Part of a small language model's weights.
Architecture: LayerNorm before each block, learned positions.
Training: a variant of Muon for these matrices, 738M tokens, 6354 steps.
MLP neurons of a small language model. Each row is named by its layer, matrix (up: input weights) and neuron, and shows model dimensions 0-191. Each number is 500 + 25 x the weight over its row's rms, rounded and kept within 0 to 999. Numbers have three digits each.
After each neuron's rows, "fires after" lists the tokens most often just before its 100 highest values on Wikipedia text that the model never trained on.

L6.up509:456491492488501456490515438513530454518498505496514475490492460480515495506467499501518532561464504475474544488520507498532477518516528434471497472539481520489493529509525500498495513510457471526450495525506490502490475472470510537536491464491489554534506498499476496458488505493502478537497508479499535501511553518513490480515536519537484538525458473505520501491488480486448542486525518497515495576531469513487480475516476489487518509468515521480539518484535509502523516531527489508509505565478483507492502526473480542521491511491489489483481525533502482524547449511505478490
fires after: "\n", " |", "PG", "\n\n"

L2.up530:486529474568463492520515533482563484496491469513513507484470478502479483511537492499488528530519489499489470509456484490465480493500507511540475507487530494528521477550539512514467517492521470474551544488500483492513467495490502511514522456491513513499480473477473499547532492508459517485486529520505503515466496505508525511494556474523490475490505449499502519521508486497556482486495523502496521498507525478536508493467475507511487458520409488417467456515508499498513503478489543461483482484545510466493531475542509525472479472513440505481502517479473498500501491520529499521
fires after: "1", " (born ", " Mexican"

L6.up415:460449493522510515508501493490458494497505499560479477511514469531488520493497495517501516485511495507532518467525533441507539514475507507482499519492518532497521528533489507497501488475507471489522491503518500503490481478496498478500486489478465521501508506546527512504491492474523461449479498553515518488553499479523491502422515506506462474495525502523497478460480464509527521508495486469511487463534502482517511473490528546494467537497471513527523515493550438504483472545457525486506472486476512504513517470531510521471489512524483564530470517527476529502498488483485538471
fires after: "1", "2", " In"

L5.up790:471517445499445479479481502527506489469497534460499507513528497466513493479522482518509510497493524486477493475471488537469516537515493478502488455517519514516469491502510529509499519511561480504513516481495526529522521475495537484492462521496528509546518512456513497471483523517549480487533491518500513538543530487492500464482502520503506510444558478503504494517557485551557497446505521506503495456491534503466474509497506498523461512500498475487514472499485476507484507477485507486444521526552480523498502465527493503536493489508523493485538448437497511505525479472484490523
fires after: " | ", ".", "0", "–"

L5.up259:522525492482458507490494481485492525499481444447471545505531469519527523552504471504529523492470481503553491518492499497508491509572505530481500464478460502529489473493475515503527473488517480504521515491508508500498487537515504469494516503520517523470443483498497486495476488501528475516491488532479501447534525473522547496557550510500510515464531507501495476489470488495478548509463503482516505550479520491509471519457524495489493462475518524512481514468522514535490488508487466511503496509495466510504483528505531488531486476474537547534517492513499507453526524530465513480
fires after: "\n", " on ", "th", " ch"

L5.up136:494495479542505535410499469538502490490494523495483508526525468498500493471489490508556486478473460516521466446479473517477549530506482465523473489508517492498463488514517499493513499522536474494527514479488524536517431506490514469500534455510460487493484519497488507489496521512491501517532501509520501512510523510501471505492513497526573514467441492492507480484550493515503528464501495515486501532527510496491505500504506527502523515491474495519520468482475485510485510538531440475505488513513541512518486490531492487477451482531491481527450551510519521554555490455492464490
fires after: ".", " | ", ":"

L5.up658:511479485463434494427516473512454502481501517467466486506471472511479498477536505525463555533474538498512455480519517495530470464484490555440512490502536516495490495476544505486477499507536512471502504547538474459449528498496474495485538536462512504498494476520482476479524480491503534467481456531548482504502523526471518498557534513481497532493533512521474503479465492488503491483491496501480498468530537500480521506480522479556519506513478553508531527525501498497488477540530513493520505476532495443496498494513514517524508483525479516487472475503474519494506497509546550484
fires after: "\n\n", "\n"

L5.up695:542517508470490520486488523466532504554517482464472489439503510552507513560481490522533481539431523484474495503479495497551479500479517513482490478477496492480473523503484495495555479498514496534478479532522483534515512517525497518512464534502483529502513517476501465452513465487509490483500514481505510506494515434493510484503495491524482486534463532552519528451511528517513495529561510522474476507485495519493500497501441516500498480519461475521535499508533529499459490507520491483528505533502498497475500510511496533483487452522444517532538479547493497487485484502503505549
fires after: " |", ".", ") |"

L2.up20:452484497475443500498488462519515467501463538509482486495473499524521496493532502515456546497510480478536489492501478451495532497476472517504497527502534518522481510489524509524476564473532500496454460483505544547473480506509492464516498457519505510492485458481552506475478450510526496496520535512511491477521501512491490490550486491517510465526491506506455514438508477538534514490503486477478504471507541524485506521469516525506484473481486491502486484481522490503542545517484513562467507468531528565495462478527473507555508511529493537492528528505482495482527500526464496526
fires after: ",", " ", ".", "-"

L6.up301:492457543483499517508517480477504483458471451483471539476450482541520501526507487542534494508491494448510504484508481491486505546474522516465496499501515550475467504441538539538508492502527496452548468507477488506491521534491502486461508492488491510487499522498528529519526527498477521513488536502483488481537514506560535523489500485515487465500493482538505484492471501496504493492523495509511482481488443481508487499476485526484472509523521491543500528517466491457479465481495495549485445494473503484448538496490552509463467487488483519553505505490510499515517502526480527427
fires after: ".", " Man", "\".", "ies."

L2.up473:492496494513547505530505537510460525503527462498524506458536507490487513511502510513487530491514495522490517452473455495495517489489489473486468521458508502471537463502500461471506501496524516495457520518512482522458509511512517511538465495476539490532517528524482477475502520488453483498446519484481516507495514512542512466509506444544485515484511483502480492484492531492475511498528533499513531545494482509481451495543496568527485507489570540483512509472462486557453462510508484463500498511495471468497522512491549504519502503453514540510515422497547536518486435473517521500
fires after: "\n\n", "\n"

L6.up384:483467490450509461527500474506545505536510529530489497482476513516522544488494497488495466453479491527508469500519479507493506492470501480543493468568453514457494510472518511538501519486527494516532502530492484521521475487505495509486527487506494518479553542502495512458524478509494485502483459551508511498519472469467475507467494541487517505482456485537439482479535499553468496530453507524482486527468492472497498453494544441536488482556512488492509531546507481501499506494476460499507491534516506506490500521502510542507488488487534523535516492493494492476543491515565500498
fires after: " | ", " (", "2", ", ", "|  | "

L6.up385:478451540451527511499493479511512486474487504521524507514503497495461542504546495542487451486519484471495506513473461521524490514491495505499480457456536519478516507493516524526496503514491469462539495487526479497490499532569533533476498501560456503470500513519489552481475510510461508491528512488516513527538487514530515496534529527481487479478487472547541469473510514545516484501497481469489468495459514485513490486512512520493501503533466503533515496552493507495460478490503493545498474500500491538497520507483519513461492524482563488484494560462484465492508454514486463470
fires after: "1", "2"

L2.up768:507505485481484499504487506483512482507472517491467489516541487461499516534479479511515511522467449528530491556489537471480520524469450544521536517469475508506496465516529538514517494506534480483535503526534507519461459472507483531506502474481523526516470485499498488535520483520521506507517525507543481487493541500487471485491495504501485513527495463543521461532456538506565464511507457509500499469523512536514487497488510490455519478494434493552484470508502510493496525525500510517496473497509479563467463447468454507494441500499478523574467514502489499486506512511491525505
fires after: ".", "8", ",", "7", "3", "9"

L6.up409:504505528510488533540479524512554517509486535472536501540512502507501483502481488474492482477497463479498439477465530563482527556465482513522474502530482548506504524541527494494499500522506511489511469475538500500479464489538518501442508454473483525517522506488516475507504465504508477464499453527473520496492515495524526468494489533486487520520494489491484522479500458525492495451507503495515494520483429541526493489484512461491513474509532476492527509494515553507540535498512490530427513492493481501530471450479523524465457499493519496522478496522548521489537460479525488472
fires after: "–", "-", "/"

L2.up477:490546498461522500503517489509519477489535520475524508516510502492513495543562469515528501468515491494528522488520533489483465507484537479526519540474480482519513512486513545548500496516523443506515484493432465492494486529510460484527511475498483458512504488535444455493521495457471473501515487476508523514532475510477519493518527490514510486501521496500508505453501490569523480503487526503492484526504532547486552494473490547494446523489505480513511462509487492516495490484516496522489503468515494469529524463499556467525504508490485459494446474507488488541505449500489481475
fires after: " (born ", "- ", "| "

L5.up463:508438485508524456490508509485513511507524488530515514510476487471539539499529533539512510463495520496443461503483485484491522549484517513482515463503542529472505562505546504468490563553473518481460497491536526532442474503475464453497530517495498541477488467507480463505560479567485491502456503476523553479466532508460541505530499484506485517509509502498472489468484502486503482465515524490493465499505509473509524485506465522519474497488489496461483479477526522514496511501494500513529524499495485517463503476507505537490501522490504527477487486498477515514524500462521493521
fires after: ".", " km^{", " tem", " Isa"

L2.up966:521491498514497537510503497553522530498514504470506530496502518510513455501494528514484485517488527524500503511489521484506510501472504508469513500463493505484542471509514518505482518510566509524510461530482480489466499468461491499561480476472507447510487563522473465476484502491502533535442482514521468558556488543491506482480532467500506504469466454486508513533485497531462483542472499478501494539525530458452494496522500489496476528504509514462549527505515507551467476521479503499490456462542481510524476505502483529545474530529503511531542472479493496491508488497496514472
fires after: "\n\n", "\n"

L6.up510:516509475476486522487501524515485497488528416505455529461500459508528529522482523532518492558492472463506469534521512513503501476481490522501502490472476479490482480484547470476489472560493512467522485517552477502515504471459543499467508479485503513471489526494455509575506516484541518517482534535516507510523484514514481490493529474539477491490508523503505487482483561498492467485528498529547471463518472494549465519532479519475486507494565511501486530503468519513461496499530525490485468496477497464450481492484506499470456537511488504512496508469473508508523493518528490475
fires after: "1", ",", "000"

L8.up860:537482523495470539491504431487534508458467493476558512464469517475486451507476505478483509495498548496518481519490521505487509501464507493449464459460465477496487526512502525496488493507528498491461533509473509480482452503470489513575516469524510526478469485522512475521533514484477455543468503517513480552509521483498501477517510491480533498506520510475493527549496519502512493485512499477456500558526500493470508476533522516489500512470514532549547497522511497540492488534465471529489472554524493487528505508509491563534502513477513536507470481465505512502527480435511488511
fires after: "\n\n", "\n", " on "

L5.up909:491525510528522492481481527489474505496473505513490547528521501521484499542499512534522524490507456461481500504501515510487529471478517489493501488523515506476525482493537473559522447521512524550482429495485462526502518450544515482538507470459509498460492486495511496481526455531545505481510493491460493551526523521528526438482492529510512516465479473481533525479483465482453559446524510505455475506487516496468469476496455531499491481489480502474509506516494504517498534498556513532482484510510496491485476472480507483535487541494489509537460497522504542519491528501471513481
fires after: "==", "\n\n", " ==", "===", ":", "\""

L5.up734:524471452502475474502511522498524473485495491497500505467492437470537477539509485542489523492471554487512453474508471518517464548544524516490506530469507500510486491501537517529508502487501476458488497495502531492489529537495545499530498510483473473477508527477501528482462553461524465512513493453539519510544481498509483496504518499522488485492474500493511466511481476474530496518490510471516499529498447509521476485493547461493468509537474502490533494527508493479495489529510456478481519475486500535474516509504511527473537507530504506497472508473533485529550470540463496464
fires after: "\n\n", " p", "\n"

L8.up714:537485509540543509530473525476543504498488534521491511514485553454508461511486491500503488472528527466489511473533459482532521504491487455541510488539476470486477543498492481464535480471512501452480475502535534508493489471509484496474541518490512474492545539520526518499507526494501504505454498504464507499493494483538535471485539505529506521514537486495495505537503465486485479494465501508480499487541520518522479521432490537520461528489489537484505414501488503496491539525494493491468492502512519512464459498515458459519482482502542457506473533511575509502487500490506524466
fires after: ".", "-", "' ", "–", "2"

L6.up610:470508496539518523476514515513493476513509516531456510492516484469487442500547517516494499543511457504468518536521478496479499492520533488487514489506513500459534487513504523506515455493537456526501449541504500491508531530486483548525511463482503514536470515496498509479496484464530498465527505517532505525481551482488507516520485490522459493463481519523505477506490482475497438488479514457464480526480464488543487472488487458492504472503533507541471458494506515473506508522475531531497437511473512515507503455477468549500464496491521460492523502543532490519506498500512512518
fires after: "==", " ==", "==History==", "== History ==", "===", " career=="

L8.up5:505462510509533527495499477516461488489518491506487498486542543516490492519495510489476520455505482452517509460475511461532514470461493491495501519502516487479501486527454491526521497495476485500471537455527522515563458519497473497503462493480510500512534520554468473500518437483527501471514488487482516534565512478507481549501535501537537508487486528461536490480479482537518523475507496510509489505485473486510526500484515496491513524478496470545519501524477480456466508530496451496522507517558530464485485517479464470474468514523485503451503496526504480514475486487489491474
fires after: "2", "1"

L2.up553:450496504493512457473506466510536553475534496527512505487498499458513455464475504499484516475522460524457461488434526530448548488517520538525498553506491497501530474540496521502513465501493521493497528538507473491527503482518503528512515541528506492503532526484558473547509492500527495453459457516508510508450472504495517504455558487491536498500502518517497485501476527480525514505546524506511494480490476513492496474497491510482514544492500515489533504503480515492503526471482478504492492490521556472503491470477536513520530518505519506436510471476485480475468525482555513478
fires after: "0", "1", "2", "3"

L2.up616:480478460489536475471508493462497518460507531456489514481513499529545501461518513526537510509501500491522475493553457487484484564502494467466498491455491498474475496506495445517507484543498506511493546521514519509510471496531520493504498504482491524465534531496499482478499493491544546529504484502508497529465475475512488523481473525476511460480528503515491518544569443520514543539475476464512432496530507494505473472502492527487506503464466508493500478455482526526491526544512516516521523497538525460546492542523504506501510442477475500504503520494490516472514450488480521500
fires after: ") | ", "4", " (", "6", "; ", " | "

L6.up685:478491467486479464474500508492525512472484510490463449479552468509525533492476530520513517528491479506543508505475456488497577477505517464513516565501499464525486505491528465500499534489485493494532529490522510490502494491498491495507483463509531519498466465489501482498526499526516467524522498509514454495485491516534443469462506499466511496522497517501487479520541503537486493517502501483529509485536466501502408545493555529515505516469504494530505490464550504497503500528472516517509491510495498537490475505499540526498516455476474466550518538520497473468506479470501495504
fires after: ".", ",", " .", " of $", " | "

L7.up758:452552500474504507514482463483588506513586514514500524490471489476510536502489491490481501515456488492499496501518465520480507508446489498505485541519462530504546511497491513504466510489518497497503507520472544510470507483509510524513502456531493513511519525466451525520490542496480503521484497509504498554479520491498510470526512516490534502505478466519505465501493540490526446490498453493477496502542495559551505533436517502493508501470512518498471504514476465533482504524524457508492522480560451460519466512491514505510483486509503532489506547488501545462479519516512506470
fires after: "2", " arch", " el", " pro"

L6.up193:472447526548541514538520484460475499539524507487474480481468488578519492519496525501508465520497478470485519509537496492477555507513500493524499470502479454497518460468528522517519519534483532471504514476487485533511482543470494535541513469502522491470493507467515523543480484484529490523543499539508503482501489519508507512498507524510470507466520456512515463506509463486479519474505485485505489513530503462518506529473470506467492517519526503491497542471457485537447506491501485491505480500427540491477526470490526545453501488457473549511468478500572477537559522494517481499
fires after: " (", "–", "1", ", ", "-", "000"

L7.up15:423561464492497523478548499532506500498524469487480565514483488490529465508485522566487563523476482527445505486528488495547480545476512500487507507501543492543499513477511509508481539490509526465451509502492465530481523481519521544468535453510517514468498480495526473487523497460483474494445488502555462507488485524532483526529493466475513489504522514485496484467466499510483480517502482509512483462528498463532553492490575475514522478488509507477491495506516509510510507514469463484531461526496458509517503462444499482502495470503502520494502504489486543524481506493491539479
fires after: "\n\n", "\n", "com"

L5.up973:521522486513510527464466540521512489470495461493489490481507495510500485483473494531506512499515449484536475529469511527532490533540478472478484557473480500497474463559512469540490447501507515480481496506507485527498449524520481484471499501501512486494524485497521479482530492517499488507491533496493478526461460560454466529522488520557476502470488496487518528446510482531499514517553483527484481525480505499545518466488487526462530539540448551503506517528492514430573501471492500495491495486492517512497461509501516517472502506496542478478478493489521492512529507531441529481
fires after: "."

L2.up689:505504499513483532464495539490523492463447496502519497461535556518478502501526483481513521568475494505506478522467476476519546504483472494506520475451523526528484480515491510479490501505528533499557500500497446512503474497503510513503497468498536505519507487503476488532532501483544466503504560534497503491512541514488475499549490507504485527491500485461494509533496533481489477473487466469499463522478512485498503510478515496514499490483480511487490486497534509475494532479491483458475515519512536543481486469481474493519545520538466526476510539536492457512478512482484548487
fires after: ".", "^", "_", "}"

L6.up347:497482499538532487514484496535485502515485489510471502510504507469490495522539548520523501521477490511436471482489505447509477520504477492498498499522455536500510476523501517544482492474453444530525502532511513475514450515457529512453486474512518485518484532556501486508485448515524472536472467465500490526531521486498540507493545513515520504475461514494523504484508488516478529496511458477468468514524476478482505482487521511506475504501471452518510510551521520512477501523518467476455476526499512487475468485525490503503482521496519519490520519484549497492501495497529492493
fires after: "==", " ==", "===", "==Reception==", "==History==", " career=="

L2.up929:486525538495419490477496511541510488483507523512477485524509479505496498509519508568488467472469488498541502461486528473495534485503461498471536527479524473510469486489533498546497526470541546488491502504514504510513481534508493466513486439491514535486544473475515480498507485487487497518475488483518480501523488515545502507499511516548486545489522510540515509484498450538523465468498506536541469442479470483443493499466516544486484514464451539540517460494498500522533486519507487525483499504488487522536491471470495504492503498508523491512516502529485475485532556460494533503
fires after: ".", ",", " at ", " "

L5.up194:531550499542479497481510479530493519495494549519469557517493500520509482506522499501518559486468491520474477465453489507509525457516515458483515468462518468469448544481516490539501461492519468538531521519486487536490489517513491480504474476527522535516496482516467515459495475444464528500543481527514488496446559507530537478530477516480494528453505547518515469478462486517488477506516489529515511499477501469491480518509479490530476492514482488483496513513494516463496509519507454512510481496515527494466466466503505467512504532479485515533564509539487491463516502471514511505
fires after: ".", " | ", " ob", " sub", " un"

L7.up508:460463484473469470460471508511546476458490543442493451483516501468524484527504497512483556476496495514484506471513526498519499499487500503522507511510481537448501453505488533505497506494468477491545490489510529530525472475499528450461519463506516507472528472507497531532542516520504469479523493556533500561476508507503482500476528541494483489508502472490500505525515488515533492496558466508545512447492478478502525492504468498479511507528508496474493460515505544541490458469445523481512504510526469570476483531507496506482516488497455467482473496528515469506537505482512504500
fires after: ".", ",", "8", "6"

L7.up1018:468511516500487461488518535509521518527498498513480506506490483503505495522455553519522479506484486454496516506516466474515525504483475475496528565484503522487498445479520514497466528527496530425523507469494506502493476534560493559472520515509486507459481458496492518508516533492472501524479520490525434529495486496470465507471529486527471497493494500510472502519509515523490510513518515500544472454491454500546497494485527531502509550473537504528481514431526506508534499534496506469508493507546491515505483469516494513487516522481522462487494499484490530516493513513496549484
fires after: ".", " a", " A"

L6.up937:514496502495494506480494466509464505511486510479447466522528488556553487520467480492498473472523493457444494484512480502498495466521485504499493493509532533470460527546499491485500502507479533507522490546528495464483523479494501501509517485561475550531471464461498468475526488508461468470514537479511483511483498506487504509484485473529479505464505487493516507507464550490540502483519473553509485527518508448538517491485502531537513481496500483530460516509492519518523446494505490509506510518456500506487495482488512509487515503474469499536513547523503474520493513532535474515
fires after: ".", "; —;", ":", "012", " | —", "8"

L2.up262:493439509512499476495505464489531478471492517538485481508497511494473521499456517538541480471497488470505482483536504526496538540448526489515491463492521501499466502552453500492482515517488481487519513527489494528489492489497504474491508475477548473478540495531497502470545508538513474487515522489495510518544506499571507511468526500513472491567487480494526472449550496544528519492501466470454522496508510486482453476480491512438518512519445530501498511491479503510512470544495488467504503510484493530501522463502458507513493528534452520541500525473510466516505499505462505501
fires after: "."

L5.up64:488530496512466475467483506480480504518502483498480497518518518503511475522514500522551482510528517498477466483482470486497511500461484474500523532511534525536495480516511503523529480498521540467522491506481493472466539476568508504474506523469502524487474500475528456478529442509514503509496499519536526536458498496531476458476521479492482487500489473488489474509520449478549502469493508508481507505474526485523492524450532530527509487486513488540487495495531533516494492482485485486484511521504544495498476419480522514483532470439448531532504511536508513555563518484509484534
fires after: "."

L8.up865:470501510513513490488479526466495483548550484522527536461480496509456512488500518493529470454520470518478478543558526495481460482562525532489532496501492485460476510510472473534499495509424500451510530495533524504508471496524501490449504482488500482540474509467567470489484512510502490450490527532502503526517484545485483517489526485528459487516498509515453477494471496500483507474493503522482469474497533513463500488504500542482537497494496524506497477502546509522480500502501531509475534474494477500491495488489445476516506464533539501502527530529490510502493508527532536515
fires after: " ==", "==", "==History==", "== History ==", "ography =="

L5.up364:484527505525491458435502490518515481467488464451538522531461463506525488484480522504483472471520429486509501458461504518501532484514530457489467492510521504473526514529520518482481502519514497528452495497502495511540546494491540465525488470517489497531484518535459527512510507528486488509478486479475491492561540494495462502519466473545518552503521521463477544502516508528521498477497478494482512488503463470504525506502528503512466459503479524486491521466424506514470513457499479487492492531501480518504453488511484462508484502498518509489469465535514478497554485549455527504
fires after: " | ", " (", "′", ":", ",", " | +"

L6.up565:473518494500516489482502530502536470493463517536462498526519457507473504477486519514499473479475504499505498518526518487526486491544491403547535490474504518494518446503527487498490483472516532495514512518495512501547525491549470505525528564486534543533538498498464476463469509535515448544490500516490509509488467525543464506502493485515478528501531505509515461521490496485489491492521459487470523524510476494474501511428505484487538541496515459549465520515499464451442512494510492512510496453505511531559505484454504538476492476515511503501511530521510508491491496485499495512
fires after: ".", ").", "s."

L6.up437:492490486481494484430517483485478457505448530507527479483538479521478519457507487516495465533509478499472460493536471496535515506473468520521515480519484522475499514553532529523498536474491504489499486538509498520475489527544497500508475496490505491520506485509458481456515495494508476516510517532522536529523533562494516492500475525485435527527536485510519499514518497513499480471515511553486506493524484498463504474491472512471524519499507488505499547524501528471510527503475487470460521500520530528526471482509494522489510493512542514516505501516484502482482484516486548470
fires after: ".", " un"

L6.up10:530513479436522476499504500516528476495518493551470514482473463479515474468476462505541529526502512493534510531508468484519495465509538458511491471473491506518489474483557490484499517496505536466516516547530503472492496503452467460485571540466482512475512488510543487554513492535515555495475541502527507506437478527511487490481494480488518487557522514491506482497520521527506479559501495480517496459493441486470475490495500504508511496488519512502505504493490463528498484534505492481514529526506477477495477522499461497451494514520510513468456476504495497513512494484536495527
fires after: ",", "1", "2"

L8.up301:480474527483513491503524536506471460521506539532506485529496492513543514485528535486504477525469485463480504524485495486518445526453513520512479499507506541514504499537498459507468493526510463540514491526509469531506458498534510496468507487504466480500485520538496512523519482505563543490480525524472514483484495488487515498520477430498506478503469518466513471530491503442464468491496537488522468486529460492502421512495451508508456501469497508553502483489497523500468492487551495548484482487507441565486521473535483499456478515506522515530490516486500507517509543451506508510
fires after: "\n", "- ", "–", "; "

L5.up769:541482519524542499515471507499460505469526499523496552442478513524486509518513432491499464474500518509459505531511461508495514473483454502499504538478502504512519490518485505496464501526542545491473485486475505514539453496492485484501527538535483507530502523501494530461511525531528500495461541503450510546486544530524511490513496515511541487503522515521531495510457488478484521444519490503522474532491521506509476444533473498538508492439514526493527508491493498482477463514464480543515494532501476469522529442464484495520493505458458485526479484538495547505496449494515455540
fires after: "\n\n", "\n", " Austria", ") ("

L2.up709:476518510495496510440510513522496506472480564430529497505500501505492539527477511519530492464464493534496470504525462488471552466518496528537483512448501515504507433520471500506524475482526520512510548506519475508492475492507466566519534481516477545476531489490465532501543477517544521510531498533513501523485518497509457521494531520492494514537499496519500487516532528474498457431490501507500522462454479480531483505479539478482471502523524498499473523484496530516505511487500531496520436485491467472498488487516543527466501496506528525530521543492505512499513502499530516522
fires after: "2", "3", "1", "0"

L5.up588:486458503554481484462487516481509538460499506489511502473518522508489502481539516535512493506486477529525462468535508476504452527500516477510470486524496492476499528497517488519498512538511454532529459428481516524532473508540512464513481496479547503478495463496494488554478493510493467493475457511489485503549525508512468500485516510523528514452487504467537518480515498551550498489489506518542525504484493511492520514491466504496474499487478522486494484497414526502455502490490495461466508546524493471496501489539489507474497497512454539520489466505490472503490508488519512470
fires after: " (", ".", " | ", " km^{"

L6.up399:498409469498503553476484522529471487517499536504483499518468482495495473508509458523457501526463497512473539500478492541505491488480547537501528485480493485499489519486445528515539469522475498481504523518485492505489477494509478471479474544496513503514514491490518498478515524505527522505451489526465537515530520528495497516542483507476499504522472493512518460517499482483511457522554453482544501500514505464499497450506489503507475494499494517483529513485537550525491484456489483499450455503524466513476556512541513536551555473488469545534492478518474488500534526521502538472
fires after: "\n\n", "==", " ==", "==History==", "== History =="

L2.up599:526495475522514486471488512545470479512471459516510468489545492530530508492505486458506500508494503481478532485497492486498488499474473545497514449514503498497502465510493502480524558487521557471512495551486518531480506508471497515525521478480521543498506530538510515505488473517502483497461484442480514511574431460501514448516501543528470497461480485524525490505479490524527513500484453475512487517472472497448487507519542519508528524526503477525490503492535481523506531497477526502506484497502480485513489505515493483548509536497493496497535474544486542534516546511516559432
fires after: " The", ", the", "The", " of the", " the", "- The"

L5.up315:533503470451544474478462542498544469514537471473470513460509477465531504540439479494511488517462496544486531469504528503514471502508505531543488486460511529525512442465522500498499513566484495442519484486510504451526535453467470480504510495518500468495518426458477503543521486476514505508522518521494509491502446478500512529452502479523485555479524528513474476482557533501511469515496516481505481499510505498536497500503525472483504508495498484478486507522524506552478476503538471510496517528507512485496455507497520497522465477507517499492470500524441500509507479508489529442
fires after: "1", ",", " | ", "2"

L6.up861:506489523518482499439497486515488454531546550495522528518518473486520483524487512528512453492509496495502494504508502522505521528517516494573531502486512494492522512505489508491468493509506505424458493457498501466433459470568444525475527481512495524488547485510517502494513488500495455529492498533515513500487514549484512504508460507496516491470510538480513472508488493532462486529512503458471504453502508495442491513532488479546490479465519502536500455476524528476512535495488487508495545494540533478513517506505534524513469509491507476502527484503507479469492474487478493496
fires after: ".", " Se", " | H", "| She", "He"

L8.up881:482497483477464494555507488517511524491502530491520500497504477513487522512519487476492503470437437513515530534500492475513492507490515529502545528471470491460486458515471493517508457490514533505509476477496479538505515469534543489487514462508408530473527470474508512479518524480480543508475521525535463534506466461516487498502469522509515507545475430515476512510531478517483504465519481503542462517485465500527481471482488505524486501499533510504489525525469485470484504464548522472529455504524545497519499516516516467492505479513500517508489513522467503477494503497515543514
fires after: "2", "1", " c"

L2.up620:463484496512512491487506479523468460513454470459560486494475492489520506555457500559489491511477467472520469496486487473520538527503454512502500524502495496476520510498519481485489489494481471453482505498531487498524502469526490466517551467497537476513489500538514482474508505510502516490505495458556492501518495535502495478554519505503547547492488534554519491517518522497514488534483446483483458506483481510503511527480515524492502488521485527552485473530531498525473538510464556492485457517484464535502479447493480483547545484487529482532494500502468521514519482516505523506
fires after: ".", " of the", " The", "The", "- The", ", the"

L7.up925:506492490480508564481491536501509497495494499497467488461558497488487500510547509513502431528505476498525536488495482490502528493509500483528508473507457461472487497490505508464489500506511536459503520532507448490474495460453486480522501525517497515524522507431482469522523498516484501513523455507472515519528498511479485481464505461471514499471443531492512496515499468475522473544537484506536469558512488500518494524516510477489437523495522523512485517560518492495481503493485502525485490495514538498495469543547486509451541503512469503530524524487533470481483522461489556508
fires after: "1", " C", " c", "-", " $"

L6.up906:486502487493505501500522496496521528483525489535519476554452499475530532457520522503500536513545476487468472485490500499504522499496542482511479492465458482510487536556490507459508504516518467509510450486550515557525468482505504505516486499462518492509500513484459468490497467530516556554482500470525498513489497474482506534511500539532492561468506525501473522505539520507479515503458524513483534487475491521496492491444482499470530469506546527511498526507487528475515461480483509529502487526480524477492454456478524511510492492503483580481495497523478482494517495520493508493
fires after: " | ", "; "

L8.up698:573512494485524500481520490479502494520554504491494461465499492486505511528527510468498526544520469505526437519491449500568482507496510501521522465503521525493509487482507512473491547502440480430510539518510518530486537496476511494498503525461516513493478440502514512504519535502493464542512500477522529522462464522513474535544486447482480462493491464525506479485537515514513479520468516505521508494545508514506452484495489510468452526497526511485497520472494521513494554479481490487503485498527488518471502491519500521513474449498483462507498518487509487539504545483487490496
fires after: "1", ","